MLP neurons of a small language model. Each row is named by its layer, matrix (gate and up: input weights) and neuron, and shows model dimensions 128-255. Each number is 500 + 25 x the weight over its row's rms, rounded and kept within 0 to 999. Numbers have three digits each. A neuron's up and down rows have the sign that makes its largest values positive.
After each neuron's rows, "fires on" lists the tokens most often at its 100 highest values on Wikipedia text that the model never trained on. A number after a token or word is its count.

L4.gate1176:523490469475476517454512462457509485490527539496524517470534479485473525480492497509485515530522483578503530469524488470539482530488542492475532497541486483514484506468495530480531481544485475524539495517518509518528490496501511485524461490529473484512466477504501530500516500469469476482492504493526504511478523466482525431475538467453472495534501525478548479497534517530492523510526
L4.up1176:520512478493494550455450486513495511502501516542468521543500516526550518492503497478484485538519501509499519518526491448506495475538508452552508480520481498460511482447508507531464510499454555520522479518502528528488461483481503471501447489512482517527500517486547459507499479525515513506517518530479514499524523515512555484490524488505516475482491514447533504530518508502521522506511
fires on: " " 37, " |" 32, "E" 4

L4.gate798:532463551485498505487517511539488476547516540509509514473504537516533541510526498509473438487506549485494473510473489472486467489527468463471542525495516529481516510494507503504468492514456487508467543469495454501521533519502503508502478511517510470496523480497505513505485506506467491476487477456517468512527487504475473521501504500483510497475480463487531468530512439473526487476514
L4.up798:512482509473530504509462551499465521465544508506480551494472441491499530508486515517492533483475503503514490488541437494485533477505479485535516530495491509537487489471481436491491496508504502486475457507504518478500497509535502491485451498419481502470488450492548552485499517588495487462504449506510504482474454499466461501464501512530423480503494460526551576461473500494499494515507
fires on: " |" 65, " " 30

L4.gate1955:469503511502473514516522483511519482579494488485464491507439480534438489526461447525492429497545498492525529484484482491449457517502524521483501474499508473513510511472491502459535494513496509474455529434555496475556512483547500512523519496531512511518535469479518507495503492501505521495545532503509518468497487491504449513498525518516539525486529531488491491469488504523517449495539
L4.up1955:481526510523464480481510453525471446476505534496543502510506513490486484493482472486518493527517499506486483454539480500473509482502498506506509527526537494484506454538466477494482503469489494506513484506510493530501535464577542503532492544542495536505513520515525507500490472529528544471510473506466512489538521491461515502529499458507508472520504523487515465500511506464457524510489
fires on: "." 31, ":" 17, " -" 6

L2.gate990:563500523532502477513507478478473494476518492530524508497522521506543545505485528478536513473512527481471504509506500538495514515468490528508488503464550496482515564525565521508519510463522500484526508513508542522483489537479514499498477481519508529545489527516482528484524488513513530500517502531517469530522458490480476484524498529502496517473507513479569520518495514521470466517509
L2.up990:494521495454476459488525544452527491526499515513514526497473458548511510500508481498469503495507494474493505496462491516501487492545510520505472491480486519540518486510456531544485540528454535532494467496514499457517500488501513497526471485473474506490511523517519564475519505485522529514483492472501492536503515523508491509517499493470507516449490520527460502526517494490471513439534
fires on: "0" 66, "3" 11, "2" 11, "1" 10

L4.gate1772:481493506489515487501504516548523530501495520501509532518547543492499476497456475522492466485502523509518513515532457468482466464469518486504499468487526528525478489477468507503494484466451505478498507460507483521505514512506483492520517499484512495512485487484485507466515493515453484494483501527524470511534485459472510502508492532516488503539468510504525499500529466504481491528518
L4.up1772:494492498479522490524506508517436526517511518506530527499475487511537480480518485513490524467513517500525529547516443471504523500503529491491447495554464543525532500519500491489457445460493495483497484490533505510490504482515477459512498509483537494459518505478536557518511503526456484498507514510524484583499479495535459499525515477500534493487486520515517496483481481544497476508532
fires on: " |" 39, " –" 30, " -" 11, " —" 11, "," 4

L4.gate282:505452504479539519507541492494483478535503536483503518455490471451521540482506454537469485502468508499481510520472468488478484493525457480497511495468527525482509555471491497484492461468464501481504527490511479467518502459532520492507525505495494479464517483448508536522528517470514486505471469516528504505512503507527515513502514496487496543511505486526506494540514551522507478478519
L4.up282:499494515483525499487468521486506495528487495500494518466514524468529520455519510525496535523548502473465493477508494464500489506499470559532514533459474521481511584509517493481507518460521500528537497463492524498525498487511544480484528492497450511428515507489529498488524492490536492494511463512472507473512533509508481505515514473513499520517489488532600470475495474540514468552497
fires on: " |" 31, " (" 18, " " 16, "," 5, "un" 4

L4.gate1592:506565501501534534513510493463472503509510489505542466525455493505516501506497526496524516528482464553474457514507507564506483531517471492489498517526466479511502509467454507481483487493483481494507451478470473536498471456484495506491552511514548509502496524540484490496489471487504483459509468490489503496496514494509526486481495483500470493523461506482513547523526502514567520542508
L4.up1592:508449495490485514473503499495519512536594496474520544529501511476428502488522501513484491509541511479478513526537527510519496530483483477498563471524465455474546523500481456504518531525451479483488539465512501529515469520508502519524478519478494487472518482521545526491464462485498495488482508533526517542504510486509537468488534481495498508478507473466533473481456525484531446498500
fires on: " " 28, "-" 14, " (" 8, " |\n" 7, "\n" 5

L2.gate1851:519516515452481484504521486514504496541493492490508526465478466485504528503511481513475536512490513476492540517522506496512498529540461561442479469511498522459479473514462531471499520469476498498498487454499488501562479502522496533449509468516475437470487519495458520497490523502480498467485512495523519557522472468527464519510445506485513480530494464484531516515543476497460483486521
L2.up1851:542493524445526519523507510492510530490534527503539494514496498468536508505486506477473504514497493515501537469507484465520523517502466557489529481539515496472424465538509537537441497500521477500516553485488470465501483524509468495498474526508487478469484511517492512478548499474488511457478518501533467500511477509498491468514469510450474500520479464515536519487481486529544496490463
fires on: " (" 45, "," 17, " to" 10, " when" 5, "/" 4, " –" 4

L4.gate242:498500474480533483454467502507474528506495512518476483487564493474539523526548555496472555530475444505492495478466456516516498484487525519525539505509509500515499525500506520496499557477485496545479492504498463517467480489478552522500517548499545495475539485539517531466477493469507525503485542494468505496484517491501484486478535470498537497483471502490535507490507464496543452456521
L4.up242:514470495484477499491467485482499479506511496492500526480463445501486510530514515504517491490474471452539505466511474527515527482469518534561560560454480472534519521499518471524486484501503513503524481496494479510493513479478515496530457512451527502497519514474539575487499473509544521508476517494491493510508490533508503537508513518493497508473555518493509532446501511510464461447495
fires on: " |" 31, ")" 12, " and" 8, "em" 5, " —" 4, "|---|---|---|---" 4

L2.gate714:497509493493541530472506493515508482465471498518522472529475475531533499482488552506464519538510517491515494442486531529517483450494519482486527512479543481484444505515490527519482458499469514523506470526481515512474503485490498499511481496512449514548497534514538499526509517525508478493480513503496481545531456504481450494490481511538496508520512515482557498499518500527502485548506
L2.up714:467471468511504474510459515466510567498495491493518531480502497529516519470490521515483503525531467526492507495494508549515508566498540496483471534489465523499495508476518526591497511507477483505495515533512515455486510489520488521544490487493535469539485466496515508509479464513525511495516523450472489465475489450483514518560496491473490511512485467512491493489501507494513454482487
fires on: ")" 22, "4" 14, "3" 13, "8" 7, "0" 5

L4.gate819:503523522463493513520526530493473514528467477491534503504495507501463521467485470469483470531517460449484461545533552509504525533518519556521492522509462507487500509508448522478473504488509460488475490501514442486452510515535475458498490464506547492473495492497520514504508499507481479480528465510486474512497482483503551474520495501505483512505467491525471501493497505531512476508502
L4.up819:542516503509486512520508513516510489483493540515517510521492521492534489494492462495438528545526496482494505472451498530498513462508493493500504524501520517556519408492506540502527519475507548474499506495463497536517522516514539485544498492496462475492482490464491483504451514518504496448506478512495446503431497481461492498460525503506464518521499496501545534486486416498512500529494
fires on: " " 32, " re" 6, " club" 5, " p" 5, " Dh" 4

L4.gate210:495527521479483515546517515496517455497526510536536500492536506505514520504490495469508484520507464432518526503506524492472424468538481527481497501503519477478489505486527474500500461494528518492497496486521481509550509470510518508471487463468474530496520523504488520490513521534512522522508508514540503459512530497525497476515506506486521479506504535502518494546532472497500459518512
L4.up210:522510508462498510550446516489552528483510504479461491496520494476500524497469477468511493506507516499514480476494482454484524468503537526525528534492528502489550504512494525527441490514513498488510462487480467565512484510506475475516503492516462524491519475498516522495486506504444534531521468555487509505515481475515494535539430532511508505514465520470496494486532520497523479498491
fires on: " or" 49, " to" 17, " –" 7, " and" 7

L4.gate474:492518499464516522555468488478498481535535467542518507483493440501471521509521530542488506519497508477475486540501492506475486545488520529513538500516477510496515506457487466459515486509514498530480511481472532508487477502492485508501496475509506471490476491489486496509477515498463529479493501475544482539491501484528498469504475444477528499502467474499450504489536472521543467498475
L4.up474:473547536483534497532465504473503550477530468511530499529511492530463503496478493501488496485497505503494500525510493472454519498500515532538495465496461530510514482472520481487475451515495504512485465530459512500484522526454491554481487460506549465498474472503561506522496525529487479495445517525461490515493522531478475478508450454528497511480487462519499511476544511495490477508439
fires on: " from" 35, " to" 20, " of" 9, " un" 6, " back" 4

L4.gate542:480522535483485493482519469505540475539496547536513500449497484512500484493466475541494481512501486491504539490460491517498468505494522479503440485498516540462460488471487504531504457512465533493492503459512481527473493476517519555466469460484530429541522515522521482500518488519519471471491501476517546509539474500455491511559518527476554497515464475479531503529499452522503474488492
L4.up542:473495520498543464503471509489470507486470485508510507481508449507498481530519496500506435517513468500500546513476469480486479497491531477515496498551536517487567439480499473457489508493543508483456500472511499543463471451497516476478535483504514453513505486500555516468515527515530456517511516471534515513555523532458505494550506493516552476554531451508496484504492491495526515476473
fires on: " to" 61, "\n\n" 7, "ans" 5, "|" 5, "===" 4

L2.gate1170:485493472525509497504462521487514530478533482461500474535521514459479507504500509499553528514498518460501487464464486481524478467522504480515435490500510516469519543503539494485491505508505515563508531523471498524493496526516501472472497452459463531510486522489487482461483527496412505525466477562460456486519438498528468482499483495459527504514510539513541499510511509530525471530483
L2.up1170:461514484477511496480520504481491541458531526443448529480491484438503449517513528504506470506512499477492506477468508507503530449469527472496495501545488482504512536504519484529487511546497454502518423518483469460478518494508510441527520478503514486475506510505492516483497517509487517510481497501454540472509485498502521483521493507478515446505510486489529497565521491523470507522510
fires on: "9" 23, "5" 9, "6" 8, "7" 5, "8" 5, "99" 4

L2.gate1148:492537497520514506535483495442479525532482449496531527527514533447516517480475465540507561532521470494511478480511515474515506464515483561497491492480506536498510546451501531448509509513542464502535561492482512552466502517501472457470504475523535512477448522485487488504513509527468506504493496522468495510533481516494500466508460529524500509497490504494476523478504504531516476516483
L2.up1148:476553504556530506528511521501499545472503482474572461567467550491499472471506457498507510467567528481501489455488497512510537430479474553502490503476497540476519530501551509547480505508529478523505519526515537510492479477494485466491484485517498557465453495498512479500496510550495535484477492509453507527517467549521509471482507512463542509514512486482518501523504477503488489468516
fires on: "," 30, "9" 8, "3" 5, "6" 4, "2" 4

L4.gate1396:543482493511478535548534478517497454499527509515507509509550497478529513499487492505532508495503489484483507495444473508474473468470508479488542519499478537462491508500505515515491479496485529475500493547521533468504463529505492468533461513526547506489523514520471499492462504501458531432495471455501450516517501514514454469483541522534472482487522509515508534509526463532495462534513
L4.up1396:528506481503477546566509485485500500488525474513552486483473512504535515486509489501494500449530487494495481481502511534493496492482493470490515486473529483504498516536521522545473496510443474524492499468523493509540463522507532501502485539491518488480499487498490517486491505516520498512530477525442524488440487520496499516491488489498454439487542483522585530504509477496550477551505
fires on: " until" 18, ";" 17, " |" 15, ":" 15, " m" 7, " and" 4

L2.gate319:516470499498413473504501467483518459525533565504469518535512449489493528586522515497510516503500519448525488511474520432494495468541471510502503484469505496499515484482500516469492512487470495450460476474478491459540497528505458518511503503498505473500480492518510535514512488470509515493499499516499476496520502485544501478516464459504508487463523507506520489543513440464524477506480
L2.up319:414529480515454470490498513500498497541499522512513527452519476510474494551475498510480519494503507506533503525488458470495505509528509463529496527517509515517457498507504511479517482492518503515502544465486492528522465477532533544483464538514476454512507525480473482512485513494491487520466488500495518451532463468560505514527520538485470487468532473542536553518525522515537502459493
fires on: " and" 19, " than" 18, " of" 13, " or" 9, " Ne" 8, " Z" 6

L4.gate1258:474469489508485489545522524510527495486462540512459509500484507461520525565535519517493504503500539493497526533468489498499504507501488455511494516529504525481486512502497520496477503504482492484474529477475505505510485457481500475506465509490477463477461484494509485489525502530509515523488482468515491519505458479537497494517475490473508522536525496542494481504534506558496455482519
L4.up1258:436482516486537534504491498523520513513436494510472461534529514475572499537506511482502542497504556510493455516519509493491524510512507471508520499538455521530492511489428543528494473497537550480524487466477463523525517457493500511535461535478484476514493467490526504485511495530547496526541516529512502464490477499526516496478506466514491511539494500493502470494494512532486464496499
fires on: " and" 32, " /" 14, "," 8, " or" 8, " not" 7, "ou" 6

L4.gate1779:507518506534522524526529517494481497511524516499465470481478447494517474477474498509477486502542484531486509511477519499487488507507466503516520489489525487530454525496501523454491458519500483516502481550510493501517554503484480520482520458519512490472525550470488521466529458516502522512514467459491423472494507503520533465515459531487494582480483506482518491463475526530465485449522
L4.up1779:471513537518505520457482526494519522470528495481547485558506531477506515440523514493521523456500513449498523487536490485525542510450530493527472479485498472514516483480529523504515518466495486481543487437483488527493478503519518510470578499518505512471461486504510501453481492499461498498505468513442490498486499481504474557464496483459487503537492553526521552512502492471533494518552
fires on: " " 30, "." 19, " \"" 14, "," 9, "–" 6, " “" 4

L2.gate1361:507491495503482504522517549492485539528519547505507522487488553466536481474455535518481568520459472449497498491516459503529498513506516510533560484536478516504491521467469513504536508467515496501467518486485514512481529485499526530482502527502528524502509484512459550522452503484521503482477474519507518502463489532511486508543519533464485491490547499520491486502502522511527478518474
L2.up1361:523483460464518474471451507477496512498510470499486548485490496490554507480491518480484506521458483483507484485471463508530487518458515530481511462520465483500483507532483503510533527541511514473433458510507477498461480511511502542481492487569529496484564469520453542522452496530513460516486483500503495497501513516515523436528467512482524500479517483505495505493481492498549508483535
fires on: "." 47, ")" 9, " |\n" 6, ")." 5, "," 4

L4.gate1680:486536510536483477494455465524468496513493539490508514476463468509485493549501482466496483497469507466535504518507522519470524448513454524501506497465529548466491513524528518491463475448478471462494475501506524504495488533491475490460486500516480499534508516499497483558506523499497505526514512451546509473482468507481495514514470503474515507539503487553499549503500494542506507482472
L4.up1680:534474493500533515503456516489513513497504532518461522512508487487501534486494489494480495460481525499505496533522503437495512465530486497488500463469509491463516504510486525467493480503540479504489469487478479548538505508490506472511478467516482509502467461486457481515509484568481470493501449511482423506530515525492549467485500526549462522530525505480503455490523482494523511501544
fires on: " |" 32, " to" 21, " and" 13, "." 9, " for" 5, "-" 4

L4.gate2034:527518537480496484534545441506502501485530540518529572480494518501468510472520452494457564516528481492492505462544505506510506556489510512481486494543495484546534506457477493497534509510422511488524521521511445500477523474507503455541484498481551477497570503500506541506504502518495515518447521500535517487509497497520491511516483517507513522481527537532509489530497477474510532504487
L4.up2034:489473481484514522492476513490480485528520506513526535489506440511480531490508513514493464512478497479493462471508480516519477514506516469533555479531448463500478506482452490516520499542523512535428462504532513492486494480539494472533497481480491526525567454506521517464470496492521446488528453537474509430489502472431531494489502490517460505509478494471513505536509511508518489493480
fires on: "|" 31, "\n" 22, " " 21, " |" 11, ":" 6

L2.gate1809:516508521540499492503477487438437496516539515529514525499480527498531522494477511509475498436516482460512509489535490529521473544508482534499465537473483500509502530476493484527547478482510518524532524488491460493508522530514535493488456456510485499526508491510475480527498498487499495479518506522485479525483456507530485499501497523479550503502519479543521547474520476529513493510530
L2.up1809:510471530544543484516475482485485461502507508553529494485497470475485507489465508526463516500482522471494492452499478532533536487522525482491506488481524466541536517484503511489463517478499531476503537527495543475506500512451494477512514517520501496504488464499475494512507491478484499508517448526505527516520494498481536487514515496451485522501519509466511546528508503535493508513532
fires on: ")" 20, " is" 11, "]" 9, " was" 8, " an" 7, "I" 6

L4.gate1061:423487516515469551564504504457493489466561502524503477478510535489464456506507507530493507519497511456518500524516531472500558480485559519516502489525537466488489531462497501457525451497483481524505532484472482511490481499535511527532482482461508464487499533495503498448517510530455499487500517510498522507524489476459551498507500512460542507566501455493529490486473516553522475475500
L4.up1061:466542494469516575507498500438505539500484518465536543467538545449478499484455503508507489488486487486517439514520486472515494476486472528535521441488521500516549515523517524468509476497498503512480546483490518542493508502536482499499498466483517464481495444509515509459498512485487527530489467486543506515504524472512507513491441549478509467531516474505430485489487509491498497467502
fires on: " to" 89

L2.gate1803:475520478532523507536486485500465517490459536496509518530526480476518530520474488512504488502539519492514485499477546517552485491530418522539504513477513488502522516496494507488485494494500488479460540484487457516539490489495478466504479518484506503469459521492509510484512480518533504492509500479499512536489448483504467463501487490454494514502493519529494518502506497530498480472493
L2.up1803:503494524496476514477497445549536493516473510512537510508550484473502534501502511493483522480516489531559507492474459501521518508496488493515497509508515527507461439518491502531484495490521533471506511507523498509564476484511501525535487533518504539492458484484468556455491508482536513460486522483514484500485476501539464520458462440466477503497484492536510522519490542487520500484518
fires on: " and" 27, " or" 11, "/" 8, "," 6, "'s" 5, "es" 4

L2.gate595:530499460490503495467466458497495457502462525530487485452517490495510503515499504519487516489491484488461509466492491471472475454507541525537489538501527510477437505479541526535510472476480529511509520538496524479544524498530509480489433498509451501527478494476505481540506494492485486485485485499512488519510481453517494499506523487472467518518513547505499514531535467532467518454543
L2.up595:512490524521473487468512496480475477482484503478460517535508506475500523524482475492509459521479487518545495520474488495483506532504480476517550476449545485510510526539548486552488500493543529515475452515524489536484531490494482476502479479520529508473472483475521473471499493445513458535537513478492517525539493475517511496519471542452518505534549475466501465521500518528454549523502
fires on: " and" 31, " |" 11, "y" 9, "en" 8, ";" 6, "Women" 5

L4.gate766:514537503522501489529538492471468537491510546526553498506484504474483489493486496506492504513503448529471491513499520487509532505548487551493515464468487456529530549512473528470490480515475479463527489473480508487494495471540498513519478473511531538507512530464497498473525486487485510457490513469512523510491428512515521521473525485502480532478482520561488521538509514542481512469491
L4.up766:485497513515467491502496500459460504499516503490512521517487544480525529481512541500491529508487481511476510504517501482561483459517505500522509492515481486501498467506514531526486501502517480481493452483517511483473537457489497485489463495482526480507496496478555505516505521465483493532525494517467564487532490492475462494493527553499539494492496504493508533493505482497503537517514
fires on: ":" 43, " \"" 17, "|" 10, "," 8, " /" 7

L4.gate589:482484491474456509493495483525495466526526509553476519470492509479482513539522498481523478496478499463484488469483480437500466475500488458526498522516517472464522491451495490528520508510504536483491504496523499503512491475537488593520524534513537496509548500496491495505475503516547507481521486501522527495490432512538485511496528449473485524503451526543454509506513460524489501498509
L4.up589:510525509497481538458545504490527479478514540514515473511520488499537512490454537507441497497519501483493519551525553525506515491508491497506493500532457471464487476470501482520496505500499488500503468509523516531496552473520493510516462478467493510515511538479530483499562502523475580481482469507455479488552455555537495496502473482523510459484527534479501487540512515486493483526558
fires on: "'" 24, " Q" 11, "ph" 9, "," 5, ":" 5, " tr" 4

L4.gate342:508524505511502498497503518484498534496513530475504535483488497484527446490437518539519533511510455525523492468470500483518506524477497526504470525480538499522470456511502488514486459505505480516476543496531499497516464503509491513451517486497445501515481497546509502533498501535505483437512497493520518532507466519501472489551465503491479491519490471500495473501501489514483522435492
L4.up342:490534501458467502515454514517511532489508488500465522505484465493525462475486476502508471503470504509545499519501470512485514515478498501519497503489522490490474531493472460506468492482492475526496528488486484506510480495526504500515484485503512490468468486518511511439503571486521456492485539477559485510494453503488533496555502482481484487505516486450507516495513468511487496451457
fires on: "y" 16, " and" 14, " She" 13, " He" 9, " to" 8

L4.gate622:513480507510494505513502463504475504485501511499499482461510485496511496554492492473556520469516485487515528462516463564490489436474455512475443519518543503471504480495505520499499531460466510506469533503500515494439473510493475533470503511486506542496502507519485503492485487527501569511488460475511569508527453508537437524526516515492538511513523519476518534492523497506467494463534
L4.up622:483522539501512518488539512462528496456497493465522538475491446486489557480504515486506478528487475556548474480457495520491481502500434494470474486507500497486498499518486457526531523503541495481537519495482487508474429454490470469478468524491518462486526499507509531516524507528484503499498472510525493474528493464465474502514494505520446494519527513491479540483520518450480543483505
fires on: "0" 30, "1" 17, "–" 13, " |\n" 9, "-" 6, " |" 4

L2.gate1217:515497496534531544515524517478485533496491512529534492481505497535483486531466490502494483497569449500465523500517512517499474523523477477522484495467522493496513510480529473558513489492506456543521560520517494515505496528524531444489483485444447534491480561553499482512506478489490506482530505473518483491508476478473481458480516496536510523509488500494514481539546527515512480464558
L2.up1217:514506476481524505500498521510515514491526522477469561513517475500486498486519511478533491507498546487489521468504487518550573511505459492548496495523507505493545538463449497518469505518508450494498528518491552509482498519478492470441518513500517495508514510531491519495514507462457506485462459516487479480449542514474483488532543492503511513498511537521481531542510513485487477540528
fires on: "0" 16, "8" 12, "7" 10, " example" 10, "3" 9, "6" 5

L4.gate1756:557482499513496526518563473551495497505496520472537535542471487498502502454481469537497498485461506488483517491469474488499457486470509514532501436506507513503506549516532498501513497489467466486483500523523502514516454494522489497469492478516515509523542507529458520549510458499531512546516505487485471476495499494477513466451505528480463515508515507513484497505481511555525491525536
L4.up1756:544488495458516490471501515513480525479461486527492498517475461503523482477510426493508503496515487499510486505471477523498538507495504486527500480504496521509521521521518511533408514497494507499506484463503555478500468511480490484454481519485477509459500526519520498508541490536495469509462495491456524489517476526471459541520536510467482456551512515494528520504503471527530476536550
fires on: "." 72, "," 10, "\n" 6

L4.gate902:479549468479491507532510453461507530489489511496458470488491501457484497525512492509471519523505530513476446465508508520439508478471519497519513493493492519478506489527495557487534503514525481476501525460463537540501511499489485531478485511549538467499458444485458489462482525507494516482484455500507531484503462510467526475505465484507498489542531483508506517483521484479516490514472
L4.up902:498514486513466524550516516419453506493500458486506523480485498512433504520447484503482503518472457477518479482535516512518520440502501498454492516511491447498512448525520491494507555537517489487440496507525552456487510539492471546456467469483450470498498517483522512481540493525509539508496473468500495529497483504525460488487509502487484506506487469455493529486475545495532515530516
fires on: " to" 61, ".\n\n" 6, "ch" 5, "m" 4

L2.gate659:471521495488487485507483461497496532546520492546522513464531524472492525539471569502460520522499484491514503519463493461497477491467520515514521515495493477486462486460455524464525474503511523459461510497501524508460534489549488510478482535557494485484512506511475505510485530508464499489506491514539521527516495475468485470540496474504506533513461478519483482494499527484541547475455
L2.up659:518513513476478447536529488518543516466483539540494531500426546497529487449505464464491533455535541471484505491482517482471504493545501520516497503498523498473510516477543500505474528536473516508533475518499506473503512486478485469504508517526516503503498516515507528454492520516476498528465481497499490570527462552526474497557475535483500520463547491445517485494496479499467530460445
fires on: "-" 49, "6" 8, " |" 6, "3" 5, "," 4

L4.gate790:506524477515484536509518479489477520555488493513457492531531479472497506476494459511510492443517490495534502471460509526480497494525485496465486473536521505488521480528493540452504519511541453484497508466527566498530522555540474545491497477515462497526505474504526521511521468473504541500520471474512491491482498484528498502474514496492482558482520449512531484505502454539477495520465
L4.up790:495466515536453495513536502503486501527468498500498486516496480538501468482505499507480513511468516484473454506493495535475471497485532536474559465524510478477469501527496486459511527495467470496485521513543511525506512526499471492527513466514496550485512522483496491503487457494508522520526484497494501517522518493541517520516501483497486532523466539479451513489485490475489536490448
fires on: "==" 27, " |" 17, "\n" 15, "is" 4, " York" 4

L4.gate1360:477509465513507503506488495470482490495470519512451516478501481496464482534489499523500509462505475491530504455525484469462486508497502492499497483488546502512542518510510532518501527518504506507506505553508487486560486508475514478522475487523443488544505467563509492513477495482503513461499477527500514501527489468483445500499497488508526499516509473490507487515515534529490472492490
L4.up1360:453509502508485517488462440494465517467469474522477473494494472493480494539499497531480554511520522506506507483509490500457523507521509514485530501508526491522542471476502543501530498473540516491517510490521515492465492524466519485506495461519453450551488445475487491506515508469532522493531508500497514491566447462473442497498472483533475495492518458482526493527461532517472490473498
fires on: "==\n" 19, " was" 17, ".\n\n" 12, "3" 7, "The" 6, " ==\n" 5

L4.gate1638:504461506456499502507512502504516468509467521523490531508525452505539548496477468459484458481472480519508487485460501528513422520476541450526554494509468519512541492490495526487521504522495497540470534498535470475518474523531480481499510500513511501476466513485457454474521462464518495502458494442493453445513415515537509515507510523480545512463497524496502540495501476512522472469493
L4.up1638:459461458492495491485558471479505512523497521534527501516538479445508491474519480517511476484509479529456493511482503514490462501492508503465530529532528511528469474510544519469531486507471523519499523500524488506515478471548475541492528496512507488446477524524528488498510502448500482500480478489489491515512490498526450501457464469514528513516501486451530518531468486557525489504525
fires on: " and" 71, " as" 10, " or" 7

L2.gate1928:514509474465428479468492457500551502521498550500506499433454507515526480492445502542496452535493505517523525475547470537476496480504501477492492494495464492479547513526475490506544470471473488530453505489523540507491499510509503562466503499486486509508521505511507515481494530534468519513482504508481517486511529525485476502518516508478522510495493477506526441495435524534482505513478
L2.up1928:490478448536525512492500499497496503530474444453518458496509468532493467515494478551503460504494502503514474482519523443493483497524437512473467523439500519506550477506504446497514499480517489502498508511500502515501475477501495481477498492463488502549447537488522493519535510493475478488555485540484494503513505495502491518494502499515491527523470524520481462455510504504462525508492
fires on: ".\n\n" 60, "|" 9, "and" 5, " v" 4

L4.gate1788:499519488517512522500528560477461511504518543504527538507531486478534538449504480515481534509487469509477526488556506474551492492481501477484501513483477478489482458514475492471486520480487511502504478510526517501512467484473476479474513477465534557499531544476479499486488502446493475504478507483520499498516527516530523468507477523499461521486453539483497554498524503500509544502531
L4.up1788:521490493511521497520446494483480465507506512487490497471476534476492485483488484479527539509523479479522493494491532492524480494497488483451491439494486464485496524476491460492520495511490472573461498491498514524499501473513527493500522482416472483471554507494440491515458494515482518544473485479464465496418493492472531521527529535520497545473484483428493481492492505516505534526465
fires on: " " 37, " |\n" 15, " election" 7, "|" 5

L4.gate1352:543517461502502507491532492481501472507502497462465478468515469500496516502498498516517505455501488475530461411477507515477505473501520510525539519462562511493448501507468497539506487492482480520524546506513523492538500518516492492536484477500528458481491478514492506497527524489488537486525496465496482544495524510477500499498459558518497495539497463515522495493513476508505491476497
L4.up1352:478458514529494504497523529527503506497515441492462493503573487493486508482500521479507516500465504507512522483563515503472496490480541515514460467478532530481479502478512479485531502487482517519513486506498449496450479530523467509520527519468529527471502523463549484515521533513509500497502530500500479498535527501511515468555478469523499455491505519533419502517511515482473530489525
fires on: " |\n" 45, "\n" 26, "-" 11, " |" 5

L2.gate549:506483504492465533494508479484505474495526486531484511490516505501465516525498531501500507472492496458500477525488485513519464468507493545524541482559497490478489537509492503468503478500451504514501519466496497513471491467488521540463477512539471492545518470539484486526519498502516497478530488521510496482494483428505506413496512523475510488504462518496526490495514502507512506570494
L2.up549:502485469542480517500501509505495498524539536540522502538489482482477525473527500533454512521484548559468541526488482493522472490505504518499542505527485533478473555504489497481498522491442528523531525517515484508512521522479499514502471491477475477485445521483468449516513477519503486501502485498504508488528459502517451428499544493508502470512478551523485510500483526504510495534475
fires on: "re" 14, "is" 13, "de" 13, "ia" 6, "E" 6

L2.gate1233:507495471515495502518486501427515470488492503512525496489476502539526497490477495536497511512531506477524540464507506486482496481469491523493450537432483517510460504500487520503498486508513500476514512469481469452500488527494485477480497488461542482504440524491490475553537499489555502470529549546487494591513498497512522507474510513511548536473500504504489494450517500507491497521482
L2.up1233:511507510520481482529523501480551463480490493501502525493507498528510510462479482517470512523470520503526542491499503528505520498491449509463491455511533542520488480507518561472473507492525498525508511483508534494513506507479494521496485483514522463508468505479452474490512458432491546513497540478512512505537479463478504519531514488438501553499504518528479463509483496528486504519489
fires on: " was" 32, "In" 11, " =\n\n" 10, " is" 8

L4.gate1189:508527502532541487511480524446452528450503484502572489517506503478519522475482503533488472501485485517491493489504509498529509519534478509477481512482502494515473493503507551538556533501493466526480555480525454490491483499489530468481486505501466476473496455521557500506514487501449488498518487525486497519537495465464507500479533553503472525515468502475482493478498506474486497452536
L4.up1189:509480508497493471523522518527529469484513531516503478504514468522523530449494484504502455503491525478511525497473512531506521482498521532493501483500490493504530481523533465537490548502491489532455469493505500545504473534489500509460490472475475541510462528531508559524472489516498519495488478513478513491471491477525504525525503483467507507519530531474504546542523520485499485506505
fires on: "2" 22, "0" 13, " over" 8, "ly" 7, "8" 6

L4.gate724:475517518499481535518495508488488507531505511516478537494499503454482502521466522518459530503484484469492523520518503506534446507505510491507521482534501505515478529462463481496502497568466540492449508468480505505501508478556518510475481492551490494508522487459481519547482502480496521488475493496513508499473513486511490436512505512468494525490490508519521477526513533517505513507554
L4.up724:452512483498503527507468518488510530500528501517470508476482513483501443543481552484525481510502484526525478506476519482524506493508567512554536493510466513492474491478483462520499496510538505478483466517493509479473552467493497525478483523544499545465483464508496513552495499508538472513528485542514521466436529530482496507490516482488481511500507529511504471503498545497527517505510
fires on: "." 37, ".\n\n" 17, " " 6, "," 5, " |" 4